Weights of a small GPT-style language model, trained from scratch on English Wikipedia.
Architecture: LayerNorm before each block, rotary positions, biases, tied embeddings, normalized queries and keys, attention and MLP in parallel.
MLP neurons of a small language model. Each row is named by its layer, matrix (up: input weights; down: output weights) and neuron, and shows model dimensions 32-159. Each number is 128 + 32 x the weight over its row's rms, rounded and kept within 0 to 255. Numbers have three digits each.
After each neuron's rows, "fires after" lists the tokens most often just before its 100 highest values on Wikipedia text that the model never trained on. A number after a token or word is its count.

L6.up553:134174133125185135158157100121092187147143102070198128122140128118057122126124121137150147138136035148136108153096127176055111089143111152169082189098178137105104127128161136169090172165167086117176143104149152086082147150117177103098133104099085137057116123179091120130141114136139091146182176112168092059118128137159117154136145146136095152135108158054224134146109183137165097121161
L6.down553:145102106128115130097132173160097108179110132095112087135123145100165154130104188114142149122122122106058148174148133177133098108089095064125145100104122116119115133147175136134161075170085124108114084120111126219144098055131108168129100118177117135111092147158127107119087154120088104116145090117139177187109145114141181104158177070111105093083165171118124161140184132130147129064149
fires after: "R" 30, "J" 11, "C" 8, "V" 6

L13.up685:105097090105156137138147118118064073130100114061126130119115105210145192138168108142121159162133118156093107164109189147166134070186106138132135105072025158117122153083162098108105125084128120156133128153203155095131087134110105085110113079116119169152098125131137151108162144217148144135099178095168082119162194132147086184125087184115086112138137102149144137082136181136127150120137
L13.down685:137154168165151202173125140152081121192177089124139174172130120130119124116115117129128087205141096148180124148122104100157055146074119136084159117132148119103149144130133122133176152088101161113123144059080159028132164134172116179104086092093137143169135090135128139114158111189152156110110144097157127118126133117080175108114113131159112069102097188111156150171136146104161123163140
fires after: "°" 22, "/ " 21, "N " 11, "| " 6, "(" 6

L12.up506:169150124078183134109196118119100076118133057088101109146113089139073107074128140139175165089103129145086139129087128143100128122133160103103116089137115141125083179129110120132121104134120079110148168155140165140136109190120131060078212085169153137141133148126135116148176124176137121182134120073144172124078086081155129167111167150110125179102164111088149136127147171153110110107146
L12.down506:180184177111097177125120154146151168149130132108203160153060133158135124117186118166103108147098099150134056097111101144121185150086168128085174141053137101163148126071142155077153143122067161144119105148146137140108136163121138104148120153158127102093180150189137112122144126074165082138114143102133151128093154072072121101126135156099200167148100073098172130126071117105177098164127
fires after: "of " 29, "in " 20, ", " 10, "New " 5, "the " 5, "de " 4

L9.up528:166177066188146137207075082167090099078132109139163204130149105192124132093112141134104107109117172119122123157086104111180136105185151156192108140076104175159122143129122072140146162142125158064129060163091127117154138106101140124124138151164139130108108106145131103093145134143138173170157151092123156089141082166157127154148137102159154116147112183104148055134182148088139116102059
L9.down528:131121097118195156160099125198206133075119161141114084133182177162116144132153134084152171130145116173099149173204126070156136129110145179083099177149150141149098142168116161124118104118098108127071131122121065158144126114090153117136081097120134131110156123192151138141126122045124099089108131124141107150137152112071120165177103054153164100126128124129097119054112149146052130116079
fires after: "(" 32, ". " 10, ", " 10, "\n\n" 8, "L" 6, "=" 4

L15.up587:126135118158154111130140106153155187126090146131141165167123109178122131094219049184159057110133102154114172089137120092152143123117159069146109114147100112106132141147050103154122057154179051135122165155161108137150104189120088112163086145181140121129078146067138138098120095140143075148176162177153138129079133119108068125132074194105132104140121083147177092124107181153069164070133
L15.down587:142120172157142165091100115136183217143170080105131085133111101081141111087141126099119132214118154154116119158122139146093051149132146144170110093068138146103142054083112111108158116150139148112132117169144124087158116048118179122137125153074142137108144113143156137126109132115196135085169132058138120106137107103170150119098176123153116108112122151114110171056137103091136141090134
fires after: "\n\n" 34, ". " 13, "to " 5, "at" 4

L6.up394:165157056115131139126152147091084120090095097137096133186156151107136124140146120112107124226086062164153166129123106129149158135109158098108121151107146099128086138153149122175098146092148103146141139083170171099112095100124166075149072174112169108115143142151132095112147126114087106189147151136132175110106138095138151076119075158121064186162127033143172088109134184119122148088086
L6.down394:079097134088142117066161152177128054153145210110133156132076126136117146085086078116127133109152124072101138117136211165116106153119189131122095146142089127123125118160122120091162116147123139138113123123161076105129137117110128192113139147144126095104101078141150166149102113160174088106181106109099126111155086140143194199120166122147152121144094121133076151126111102136086112124157
fires after: "202" 30, "200" 19, "201" 11, "188" 6, "195" 5, "198" 5

L9.up405:211139156130147106188122101129129119210142128133149123139154117122096101156148121156102121117153153193098115097080175143153151085194144119132139101138140152087136106132180125174179107119143126120100095124152140113106144126127093160084166111123146098032101192096115123183143115112120174139128132114125174114182141057129112090089141211169135136144157093103113042170133112141147094079114
L9.down405:146175089146126170120114171128128135070148151095143070125130093146127126118079142140183144134174155099110129134158152151120069150114076125127111127151076117127150131146130092106164137118143081171092134039144115095152109095161132149117162149187108127177141098152112081179101118022100149097110161076081136130100139099104200170166186092138143067107095134137106128146187101134171151146106
fires after: "Sh" 20, "sh" 13, "sp" 9, "H" 9, "h" 6, "Sp" 5

L6.up471:141117182153149147180066142108142117150152096119136096086085117119172136128218076150139125097119070182115143089122163107131141077185138185112126127148177087119112087124150176175134100160101057108154141062104169122098095230096142121099118112110112103152160139182148115132111093202112093164144173182177177073128141154119101137123130153149143130173118160087172092105115117068150174140160
L6.down471:128105137131106087077184123129127071141121162134156099201128142118131139060087134083157147166102127128130153146135114067095121163138179155134123100121115145129134119132115090129139121138074131067123119117092126128082151076165070146072109101185178136133159139165105082134124042083088186125143115159107176144071148140134153116160122103180150150149150092146095115143169110096113194116141
fires after: "F" 32, "Par" 7, "f" 6, "Gr" 6, "Release " 6, "Au" 5

L13.up528:108175109083148165132114085093099140100116073083121139163125143144047112094152144134170109098069153172049123156151140125077186161162106072111124152103108135134138064141152137165160134129128128076186170099087136180157153151156111055149174118076104111134042144097135095125164158152118137161142112125145135134071137116142089107111114133111099170175107147102173152125127150185120142131145
L13.down528:069088156100187176161104103142123159172151148086111192113153148146065120165164121152037084118114073136112102153133123109093069151125170085082219126171122129157182098119096170119162143093056110157112105150149135162133136103180142153144150100101125148153155110204113103144155179098139095095139173103145120143106107154134151165158132130160163131095103097142091079146081190118133124125108
fires after: "in " 25, "of " 22, "to " 13, ", " 9

L19.up370:128118125118118132131124136195127100188183062151081091144167132151102158131120113151182116103074184150158107131100069076146143096123112103183130067153098193126110146146193102158155146155109110127170145068113148136142172132121154099088093121177100138082157154090147142116166073089165144203155190147111157105102122121088140146164107145163096155122151149106210033171173158121119132073135
L19.down370:146086122107110147131116115100160094156108124152100128075154124145140132151129075152120135067093107158150139162088095106137170122103058099153133161084083136130059171105150126138166153133109122146122114154147143127149116100065092126158140114121139110119142122091147146131179051000138106114147111105128150125154155074099122137139126154159147045098178165069173103154142157127227147138094
fires after: "on " 24, "| " 12, "On " 9, "2" 7, "No" 6, ": " 6

L13.up291:187108089098136103199150082109123105179116044147170121141165076141074139105152110104099131097142167168139115175110088158135150086154151059178112106132097098126083152169127158128111116116128113159154102060160172152168149130113167052101162133128108161101132130104124141157197061117173134140162175100164154102031142107132137161101159164163094103145163157114092137158109123110126174075099
L13.down291:145152082115133143092104103154151076140098132140124092067140116132136090064184148153162151176096147132089182136126037171104087205122111140140094186217120087140155124166172149129080154108144145113134175140127125156139093185159065123094144095190093138108187119204189102178166144147157163104118143157091118123072136087147081140119178160098133117170170126156074101071093109133144124152137
fires after: "C" 13, "A" 13, "B" 12, "H" 11, "V" 4, "high" 4

L18.up304:041121150109102077146117169128164151166099127166135144141136126131117190117140105123113114169192173183120207178126118093132113093126137106171070154079117177116103100080153107141108131110075071104088117143104141162075140111129124125146120147160082096109077139113118158139081153146150055131200177116122135113081135163122156206110115124137105184146118166118055138191184135137119133110142
L18.down304:136149147119119110162047156112103120083205114099139092127134144170118138218083144090156121085133166123150082170208169096113045139077138137130160152198188104130124133174086133100156115133126104131148129090146122132133147172127118125120146056077113118143135145111185133092124122112154212131145164101183122140109075182165127112100134147106143113102119087094129093120119120137088121108111
fires after: "| " 39, "a " 11, "and " 5, "s " 4

L9.up572:152174138090122130210122133084051118165119167100157123139151019136075107118175114147084116097152148180076105173079101148081152039139176116155120140158131132131181111148138125120115096178165139101061118113149121103143184113152168157164145141136102136132135180081140069187130104143177132131162145138103114122116111134140067181110132210163105114101103142132148052121164156141140134040080
L9.down572:126112110172097143158148152100146161133093169160201102073080175120222170092137157111131093186152114107119128106174116116093064140118121113077145131159069063087094121160109164135125117165145122201089066052131100155115150140150052141138127080078093121185133106135141116100145146105081136091113113142121087174087072139110168138074116131125162128153128099178111160128109060098113101150114
fires after: "K" 21, "Sh" 8, "H" 7, "G" 6, "B" 6, "J" 5

L9.up521:111133072095101145155130140140134140130120108078103159103144133115145143075126108141087151192171127193071095134042146158173164121135168092138140087058051127126149183121136172120081158046128083148167094138147167127132106148091173094118166146146155093165126195135120118156152095126129154149177126138161181104141155141167141166136112103140070115137168117090148097118065172154084147115138
L9.down521:135093144073154118073080179098135172104117140129136166140183113064111148107121122114107177067171080103090138155107158176109065141067172126153125140146185127181146068161102139067133142123123140079107142151179117156137084145145209145164138101115138128175133165135141130183134175127059114103139067110067154139130105127124145192126157131198094093137090172076074166089207118121151143125118
fires after: "\n" 92, "- " 4

L15.up458:092142087093145124178101147122161124112109136091103118171125089130160137131115081167146117142173139173138098120126103172164162147111199136176156099128069110101148156084119133156100120049168090081123169155121160152169156131115159114090156122164132100191146177117063038127143103108166171174136139154098192143077117111172136139128127143087133156158071150102145076128166128103118160110129
L15.down458:197137196107086108146158094129114127114153122133087121079156161148143104131181121084143145099116048117114076156135140122151175163080136141179080191115097161162133072101122076184165142105109092130086081134109183127127164132128181096138112156106139138128153120105101156146111152048161124108124147081121154126142125157107117158132092075192163134111096151083106111113152140122105074122143
fires after: "\n\n" 45, "\n" 26, ". " 5, "\n  " 5

L7.up653:202122119162111089156093118186089125132138110045186136185119048140113121127180156155118114113101138147138140113104097112056129135190124126134155156135160119108121087138181123149109093206142070096109104104116159133117161136139173150115138157102145128110149132072123101113159124140169168095189119092135103098095138082178114172174118157117127141130102139087163093116102167086103149100174
L7.down653:144120114124161188140133146148160106097145144160148188111138097151103065100116169101120127066111116125145104160146108102080096181092089111113125152069133061156095078122100087097121167119150145114068090095102163115177114138123126142152171112160180131154099171148126074143127095118147143108125116170082121178129171139092057116096186131106176097153103101124113142110100150159151105191093
fires after: "U" 25, "G" 12, "E" 7, "B" 7, "Fer" 7, "M" 5

L6.up125:087104189131139118188132090123028099183142121092146121185129058152092152151089101152114129129111089178164138149116047114085096000122146102164120137116122167121121158131133122136096171150101122084136159134118162119178116160085142101137144150104138044101110125126124096100144074078141156191144144103126117102153165099172138148164158150165103098112159125137137129097111116111126145085122
L6.down125:131100076073123136102082141117128165100144160196167078134149128152156129104120150127160123111083161120113112141142144078098213086139128150147121155061151081137147188177141126149123140090118174154091151117108158145120125092170119138169134133044087150108121099129062126109109117100120139153146209169094124146156096107099112178120209120143157150176202134149099133098105086124154138110067
fires after: "C" 20, "c" 16, "H" 12, "p" 11, "b" 10, "B" 10

L15.up503:150156113109162157171088068119072134167060128117149142123109133174112141105111125152087134154142176146115105148059114091146229166126131105107095145037087115177153156125168160101074117138073127103097183146118151139096168194116155130155132087120108113090104060145092154193108169166113153126109132128184168152076068141111127140149107132111139169076129102147093124130162125065181138128150
L15.down503:152113156085070116125120067158159170107140120117132145081142158097109131166199156055057142156122116113087060143137156123122077059168117098081116187185132111111155145168117105152131078180103091174133137109110099125124135109148162093106065093126103164137089179191138097096162139149098164140196114068080161058109115168142146066147103112164066161105186177161135153136126118150133138170118
fires after: "| " 37, ", " 10, "ster" 5, "; " 5, "(" 5

L6.up223:127159154211138169104099085143131126149156088050169162165130161133086126137164097159105106111120106171097095119147103096129177093109141094144074143107130164163134123134203137121067154165153077083107101103134143097107153134127143087153142137133087086116142106146071119144144137175167106130152103127129128080168128177110128139176108174147108170217059108180164062150134139113125159091148
L6.down223:134169114090086121220114150145168196107118134126149191134106142102181076098144146127154137122124129089164057112207213189132116156092135138107125099117117158074106146148110169159141116118136162126139156121109155150062102170197128110099082091170132180181133092055171121114122182141156149126078096105166082080126100101122110067120141148137155115120087131113069082106121121123150132064111
fires after: "R" 64, "Gu" 7, "L" 4

L6.up41:205146137104123099157111114180130106124140120111125112126115142176131087117114113101164121094115135181107101137103124149137136107139131075091179161137147132118167121126121105100067169139090149110147115101145101143090167144160128082073173122086108089094138111142125084141109130134161102160172151127121123137138232163114178131157118175148135131157113187148176158202128126162088200098159
L6.down41:144175056120141158106117184178162074177151159162135113119181109157126086108108095057184170130153123132113172150122105103133117159160072116192086129070165111152162141146156141118113101146151107115145083109122107119151141084130124112099096164131134143116099112098122081190113170117116115155033136181143127180107143135153165132128138062115041127163166120090142136140078125197062102122136
fires after: ", " 21, "P" 18, "p" 5, "K" 5, "Al" 4

L19.up425:154107094109181129185183159165102150110103135119079125119096083110099130114174082159162127127120134136116157091087176089093108109159116141138107117129126134132105085090149101114137046177126180122124109160159090170126122117109139123124126080109073151145101108123042124180110107135114110167191128094104168091138201144157104160147107130062108140137134149096090122163163131085115145135157
L19.down425:136128123110095099157122153123148097097132143152163117076090145109139082109103093101134145183071130138096149131066076106124116148145139148140141168067090193144077167113147111180168085137119103060128125188154147127131157080136082163103152129116119155135087175112123138172110120138099128100082103111163087162151133197141113067170109103163155085146116116164123063095110141129133114155124
fires after: "\n\n" 52, "\n" 14, "the " 5

L13.up413:173127068181136091137083160110119063106105117122138168180115125181132160095094067148146122121094151095085146187092150104172114171109120116123124137104126113151162155094140157151124153133133156142089129133116180130185123142109141140127191120158125091134150129166143141142166138144162154137130122173129250143150125093147077120155151144084124112165119068183148146167158143133172146012078
L13.down413:078082156133129101121142179102104104118097143121067117171094135076127087145107117114151135106161094130135151128094160112131070168139139133077137119127131164150104160134069138122186090180163058119076097132185096176107085083174127117129072141170162106138150115149139122115110161096083140136075106077150138073133107068130091172141123134171101139122130133135112166137157101135061147146194
fires after: ", " 18, "(" 12, "-" 11, "." 8, "acc" 5

L6.up314:177151133125129135183118117072138089116113024144163077116120081184092164131138149126128090119146079143138144181154122108065142116164110133090107159150153103097133095133141113117116146149132118082100155095118166073152188144143168132120107143110078061107107200173104040106166111158146113149131164068135151123146155152145147096157122201188120145105120106076116137121053072114156101117145
L6.down314:152112155115125116104102181139050080120060161149129145133150212074143187170164076139172154129151163074123174098110148137157161091164136126088088138159116125137155184127131119129084154165179091154129121153122051108108166175065085128114110155116110149128144123183113118166077136080092131138104126180200168161166093114137096155144144090102080146116111118181118074092132097113076097132139
fires after: "y" 14, "Gu" 12, "gu" 10, "J" 9, "h" 8

L12.up79:139179140165112158169129110168156150111153095131103119117135084149086118158155088132131092143097122172148174112110117064187134075106138153157105135148152139074131167125142114208109145160086058083108146158142129097135128124135139119129093152132163114149132136156106089118129129138101098136105113157157175088114111179088107131122152168118161170084101159215133107112105163068096180085134
L12.down79:098158116112115113153119116185137189091187132130122127186126117181142148130115137077131042152150066119148044168108130106148157132182063150113110110070099078154092143137139060131140137061135130156060136120145143173134117172102115132171073133135113115151086178109103064223166113068163148150127184102106152169072086108097186103124110112148146153111112138093163137123092115117154189111133
fires after: "on " 49, "On " 10, "born " 9

L7.up294:182111170091148121141124116114098163128111046060190122124072133171152151175139150135107056100131133155135125165033073178140139095143117114105144149081144194134168170164126114120094169101065149145169118127173111112155182181151122132082155184095127073059087116079165092118124132136114158139179138145118156069127146162122054097146137089158137127132098175122143059150122138144117176104164
L7.down294:107065103129126162150115194113130118107111116129058119121128166120136123141121163118110147105175117090142141138119087122172083149135061099119090168103039101129138140136142086115181169141161155110119119092103118118102137109156181115113125181101079116129181075147125129166172089213156137145162164091091113203168154124117182142067093143144127099075119130081101160139096147065171102141116
fires after: "p" 25, "K" 9, "P" 6, "un" 6, "c" 5

L11.up185:121133121137131059180134123103118157124155137121145138107096130103079176083148112112147116166126133172071140119081192119134169142192187170134123122105089127108123091047118129186120115128101070137160121188127156131163139174145154088163149145188098048126156149120070110125112167099113129126199152108101128123109113132140129145198115126093099144166150137088146135171128139190097089138110
L11.down185:136093138178124177120178148130111134115155152127120126135143179162115166113157165060101122114155135151109119170177131118118103118165157115108154099163124140097175113163136106146142159136098156131091103123129167095139136109156092161144114091138093104170095120084168154091072151143063108112100074166043106140141138198129151158098157151048157105180171142170140100148127114108148131153090
fires after: "- " 31, "| " 31

L6.up532:138143092137151140137139144116111065167122108104127114150146078205160201063141088174134121105161128155137102144103117131117072121134140096155142080118083181131128167098089134119116055147130141135090156128121086108148108151133118156099107179139095156151156201131095128153155137121118160128092105151079128116082165101116159207133146157095161158119115091165123063148115151162137127153131
L6.down532:101157103160093159106124130109129073154144120154100070035183142122133126164118087120115147096170055104183118198112126097084140169064089127142123178109109082094148160122168197136091135142111108184106141186103047170133092096111086195178166155052133134126115127092159173142139086137122146127156156044083114111099124177150194093150120110158133113175163138106134168167160145123124118099123
fires after: "| " 25, ": " 6, "in" 5, "Com" 5, "er" 5, "im" 4

L15.up41:134142088092143089138104074142082110185109140139157163115092155146126142127162120112088120139082082176112111181130146157137186088159197028128142103136101127150068148152144091195144105146117137124138150088169136146159131121084136129121157077123117142143113145135119148157124171133136088130145095142102130099098133145083122198196153142117117127162167121108154098175106137103094157056122
L15.down41:113143083150138161109121139153119077120120177105114106181157109074142155103142168084121121144146160075108111145125129105104116132081111202088101147122083115146141069160062125155115159152072087118171101156184132140123153159142086070162136135124111049135079111143123090106148119147159163156132104120195181116089097091119110122112137168111203189101065142147145115134132175142124179132173
fires after: "| " 24, ", " 15, "- " 6, "(" 5

L6.up113:080074084130138141150195126119104126113115096162140128185063103113140129103129052134178134125117156170088172212067103122135124153105120123109109150111136129107075158147154122162179137126168141158113156143141102121123167134096182079145155102167087103128186158114042102175120072127101150149210120140121150132059123119123133136134054151074101136217089040141159141138172148154084097121110
L6.down113:067147154116163108177154153125125186084167143131121138122091098141177139186080100119072104108095113107065110195090094167100089073169157143137178195149139147084154161138162096152092167106129131163139126177117101151131124104150100157164152082096072100159145138117115086140079097133101136117077124089165103092166092172163123102136107126094154147033114049130160120143124118126187159141102
fires after: "\n" 68, "\n\n" 10, "'" 4, "but " 4

L12.up656:166124135144161110192137183109132141167053109127149123147152085136137109110192083166095099140146138114126151148130110149119138056173119053132147147155105144103138114140200112165144083110081113119169129127147125076125147175078160134080118111113148120064129157079134071086117178103083119152155154119104088110138070160221142172166105135142084102154175207112135101149128124135128150084058
L12.down656:180043112080041098101149106152104146079140130137128131120134136108164128106123128108103098120131130148176169161119131160112107086126126127101107102116112134126119140104090159090168142187154109110134136114173168102112099116186116155138157156129104144083133084109159096119173160137080083131155104112192163147116216065157145097118116183107138196083184115079130090139119128132036124087141
fires after: "B" 26, "Bre" 12, "Ro" 8, "H" 5

L13.up429:092118167125101093162142184103094121176099114124154104168157110186136121191170085131187099189119090091139115167167127137147148095115128060113100107100130161079105149079172100129130070175123147100120133162094137123137185168131153132129122162088075136098185187143109082132132133101102140108115178130143098174092182167121149145127112208120091199124086146126133091149080135103137167110103
L13.down429:115127109169106104146096162127114103125122163110166084142078154091165136113091145136144126130135102066133174146134143106180126134210081098107155134120085110132144136138096091177200117096159096144100142102066123108153100083159087147112116122084124094077178063217195125129140169093124159122083085113108126150105119145143132152157135154129083099127189148076106065124124126130158181142174
fires after: "the " 16, "b" 16, "a " 9, "on " 5, "1 " 4, "mar" 4

L15.up561:109129078133166153157156141137113147117143131148126117117129132110144180067120069187172112168104128192126177162108090143100149157140121104118138140141171156154159128136118146154109112110134081105120164107086163125157126096128120061151132093166113167117103129136098110168136037116104133187142159066138122079083195178158105162104137142157040115195087168116122097086145140202143160129152
L15.down561:144167148146084132038087096107148138134172175108118112124151142071156111176120142115116134097080130141156091110113105099185112078148139122109138107135154144149133120117141108090152130121163113140137173150183100114121131130114150182139129123132142065132096129152150148132144144167094132120109111096119155146117097154065118133147068106157159153144136096139130132118106109101140067153085
fires after: "\n" 28, "\n\n" 12, ". " 11, "| " 8, "would " 5, "As " 5

L18.up737:150109147148062078192105136153114118120093144149145122142158067114088193148152163184188097132168121147069109103155197115054152165113115121085117119154114127098097128137216122140132118122117145138057164144085103105138136134153152152159155087134105140083129174101092133204104089135129113092207138075179168087098207160117101152130165139109148143195147069126175110158105096122121130087164
L18.down737:171131138137091163123153123158093072118088103095141150108128089105156127133082120084121149166086116169061090109166150104101164123114131155098112059136088145109199176083145089151210163090065108129147111085178209119167100125135137127144098168167102154123123120120199174078119092180081146148086141135119105077157102107163081093136150178097166160102160116119174095155130164143152178168159
fires after: "the " 41, "ett " 9, "The " 6, "a " 5

L18.up108:089101090118129090217150063161140066100153096169121141130120168139091112104153114122123096168164120182109111150125106087102146164144169119137084140055104144149072108070166139166113124124148174066137133086181160137110201166157170061074110152106118077087143105083115102135135144137156201151159111139089122085104129120081100140136107194084147174146077136099088102147171116133106158119134
L18.down108:091087156062108147144145082170109098121152117173101144094078125122129086112140076159139071103119076204166145148150080149111069188096138120141127124109142138158077112134135157176134123123172139074131199102135143125096142130166134133126066144081144113071160127118087185118107126174148157198124065140096129091145094136108141169155127126159187175134119144108097114136121114148091099097118
fires after: "| " 46, ", " 18, "- " 11, "T " 4

L6.up282:120209157166150096150158129095066145120085083089186116185152113129099143170111133106147174113139073152144109122165117131083163102152135183121121205122134128128086099128173126107120128146174083178167097095155127099069150177107212096100105089130065106097091139154082092133135126125106138164180126079168146071149161210164135131161140164137139125143083091114136123159098127130122130080180
L6.down282:098148096174124145109051160133110127146126195132110179062116192135149171095109132150098133120116167153128131074153064106125135118096145120104092158184130139085086115132165137115132117075115137141170182107125142194161123103145090089153166171104084138183140098121174227110156117104133149152130100116102161116108090143085108135110165095168126109097156110189182134149104102126135114144094
fires after: "gr" 14, "R" 11, "J" 8, "Gu" 8, "br" 7, "d" 6

L13.up555:135129177154115079133174133096138136133200118142079095188153088152086115159127147141179129123106169120148128107180117141110147166146115082091147153127098160098097149080173150151152073118168090143090135106085133125108096194122106113159180158123093126137110123123073143167125120158178090155124197183124092123076158121117169116091115118133074170092088062120118115128110110184174153105107
L13.down555:145133137134158138255149166120141198131122160078118144052114111148112098124163067142095079183107123121019104164085128137130128125120146159187086113119152098160155089136132131128083120096119188125136134144156129128169143144165166128118066150168099156117156105163153142098100165082161149171148074115171136118119145111143127075140135134123150084092138175150201044152126095094091169126125
fires after: "the " 23, "of " 13, "in " 8, "ing " 4, "on " 4

L13.up177:067114162145134134107120105093109082157087135146154104161123135111126150113196025127124151146110152148130177130156143164103140072089123149094180128146145145104148095105142118188120075153115073099136078132132104095155176150084121122123161104101109100100165155102143124131114159247124031129146100132162118154161148131191104115114094114152123138160125122162105133138102158105102115064134
L13.down177:138105124135144100146145141127115169179169129150143101140073105133142077142089173099140183135114150134189124039120130088082143167146123170127070141086115123124174111112167139164133141157126090114151133117102144141194151110145136158166140107107154191120098135143087138087146221142130150173055074151092138079137152127149079099096121136189101143104084033154138157179119099108145166169133
fires after: "pro" 13, "f" 12, "In" 8, "F" 7, "E" 6, "For" 4

L16.up457:177097170078164127195145159154118125174083120165169110117159104138159142068147085130152135134193133131111145212138152147093064142095148157143131106135092123141100185125095052149060100114152049155135167104113138151134129180099134068113096128121133107122092101139047098191105128142174113151090115155080135089125097141123144137113149191073128166138123138087165127140121142155134177091122
L16.down457:114134133103166086157148092160140137136112112126178072152116133137145118114145084119126080193197152147132136148147094184079069088084186163144150120125142098200210148065049096151090142170159176146099147108125140148150119118111103135136082153149135171083130112120061108082096131162109113146165117122134122110097084107078112116119169110124169122109155154064165115107111120106181128088109
fires after: "| " 41, "," 21, ", " 10, "November " 5

L12.up133:149111096113159132145128092106113117116115106098119105111130136156134130121131130212083146157172107157091201158148201185159159118219125130130145149130111141080132099040126105102111143094128101133113145138141144121152110159133126122074133104134130131096103138147132152147180122162139185096132206087129110103140140079133146148167078202153096105137152105143153111182109189094101193073118
L12.down133:192153150137123199131157117097123124110145116160117139171098181170095155144150090146076093121074148116135083138114090068151146113126146197108161088126112107114137140090128138096118143109137128122123129109132129050129139120152121111141057105073171176120145122068101156155122093199175180069136150139146082146156149103077122128127134134114099123097188130075174168114109139120182171169135
fires after: "°" 22, "/ " 21, "N " 18, "living " 4

L19.up577:147109116127185115180154152126118154118147077150116158151090140118122104089111083158198167119131096189069140115092146114098096138094216137090121055109154109093147173136122104187138122121117149125125137128130140107111115066094168154136196097158164117074118110056090186162113131125139143191143117173136127141129216126132138103169105138129140070166124191065121141200132198125133137131141
L19.down577:085083113143135059127128076109159101110151104139164185133141190083201134157121083107093096090156112157148103154103147082141155115119166172171149142150146174110115127135148065168109105118128104132138131140128120104109097128127090218135162143132168097178129108190147162105138105096125085090125158121136127120129069144128140134094122165078142127195125098153172158081045096147159156114115
fires after: "\n" 26, "′" 22, "y" 4

L11.up368:098152137130185180126104133137066102142125056133133133127078122149108148133187137131144114097122179132107155179058173131161156102159120101190131154120129184154090137137224112133086108099138075093188109130146140144114131180105118012094171084123132127112153097138164094114159127125137079129153127154160124125161136137123102164158142135116145107130160106113224126134134139112131091097138
L11.down368:132161054126147112117206076117148132153050044130157164139165165084099152150127057110136153136204141149087188121134137096103079121131136122171068097090088137119113141093184158066181141167134127140119132150085148115127179048135095142143140132089096151128158109141144110162129108117148155116172123086118166113135104154140102097111116156089127100116174178105120095091099152111154148138162
fires after: "F" 26, "st" 8, "f" 7, "t" 7, "T" 5, "ext" 5

L6.up203:128118168109130084191175117132088125096133127110128108143117115145090125076145132145092087148116088200083143163089084150146181117130187087132113123122052064141143137120111137148149094111145054133109129174168114148145143086140107131160148153160122131133128127128144114136105151178229055138167142076113140076102121108106088169225141157188102155137117101133129142094105170102140133107090
L6.down203:135218182105150163152096171142108161157090082171117204139089134123106124114182099115165159115113125125124159198067112090119111065127080124199135175120115160094130120130135070134136128129096133154107115047155107099164148122076143142170063108129118052081157126153102116099104158103162127099161162095158180094113102135158101123152051170079090127144128147145155089162185125137084124155157
fires after: "- " 30, "\n\n" 14, ". " 9, "% " 8, "there " 4, "(" 4

L16.up181:132168108129155110126137107137121098156160103202149161134102120142124112080133111177131114142153043142141134174127117144112132127179088196135133159113099148105096159136128086113145123160108143165136109054076111136114111136107139131069201068124045103139123164112124160149136111196075162176102109163148151170161123168188154121123134212093110154171136112156142156168047076106101115150159
L16.down181:091076143123076145061161084103177171127157152122138140131122098136119139162160094111108150132142181194102035150127124092144164118165191043149076144089142103099189125085148165196069147141125152099162102142198134079119153094156111108116077177124156113092124114196150124139126144166129141157151115071105154128118099076112141097176102127177143154099137141151147082126124137142167111099132
fires after: "the " 30, "s " 16, "The " 11, "his " 10, "their " 6, "its " 4

L15.up118:147115125138113140140105051121093150150083137090145167184129122191059092162156161158063103112135103151055119099107135140087113144103165145113109161084071153152113070140172124181099120161142177129158184135101113174113158149180102083128182112202128128116063168096089105140092145133136135162108098138096108125147125190128117152142105140106137132206052091137144152161122131103156153107200
L15.down118:160180136123128161153122163105053177071163108114112122130165064158103161142127158135092139080123140148076097118177132088134147085163138100093119171212108112129157137137127128124107115149087114143179106143118130169121099083080091155127143115130114151137088127177126127104183146123123099054122135144157091129102119150141092098093122120120152123140154119135140108084115147158175160144106
fires after: "the " 36, "| " 22, ", " 9, "a " 6

L12.up486:159147098116154147115120094130100140136128098096158115133186132134123172139147117102087123136142099192068137095125106100059111075132166118139078153144165136161102154135168124113107152168160097108126061099142157078134172125096191146148092161152025097090090136108081119177151156167110166160143124131132131153141136165090080181130105196084137121156118127160113142134135151134147143089175
L12.down486:103106113136099114064117162138123147128151153142109085132146089188054157105112155148078100115144172156071111092133147100113170220124124104132152117137148075125130122114110103108176152111142138098189159105106142159121173134190074150152145127114081087162078101154116159109163124117086101112123177105101168101156120193124137088191130092139174161162145069130160067179132111088103171107131
fires after: "Ch" 22, "R" 18, "Qu" 6, "r" 6, "all" 5, "br" 5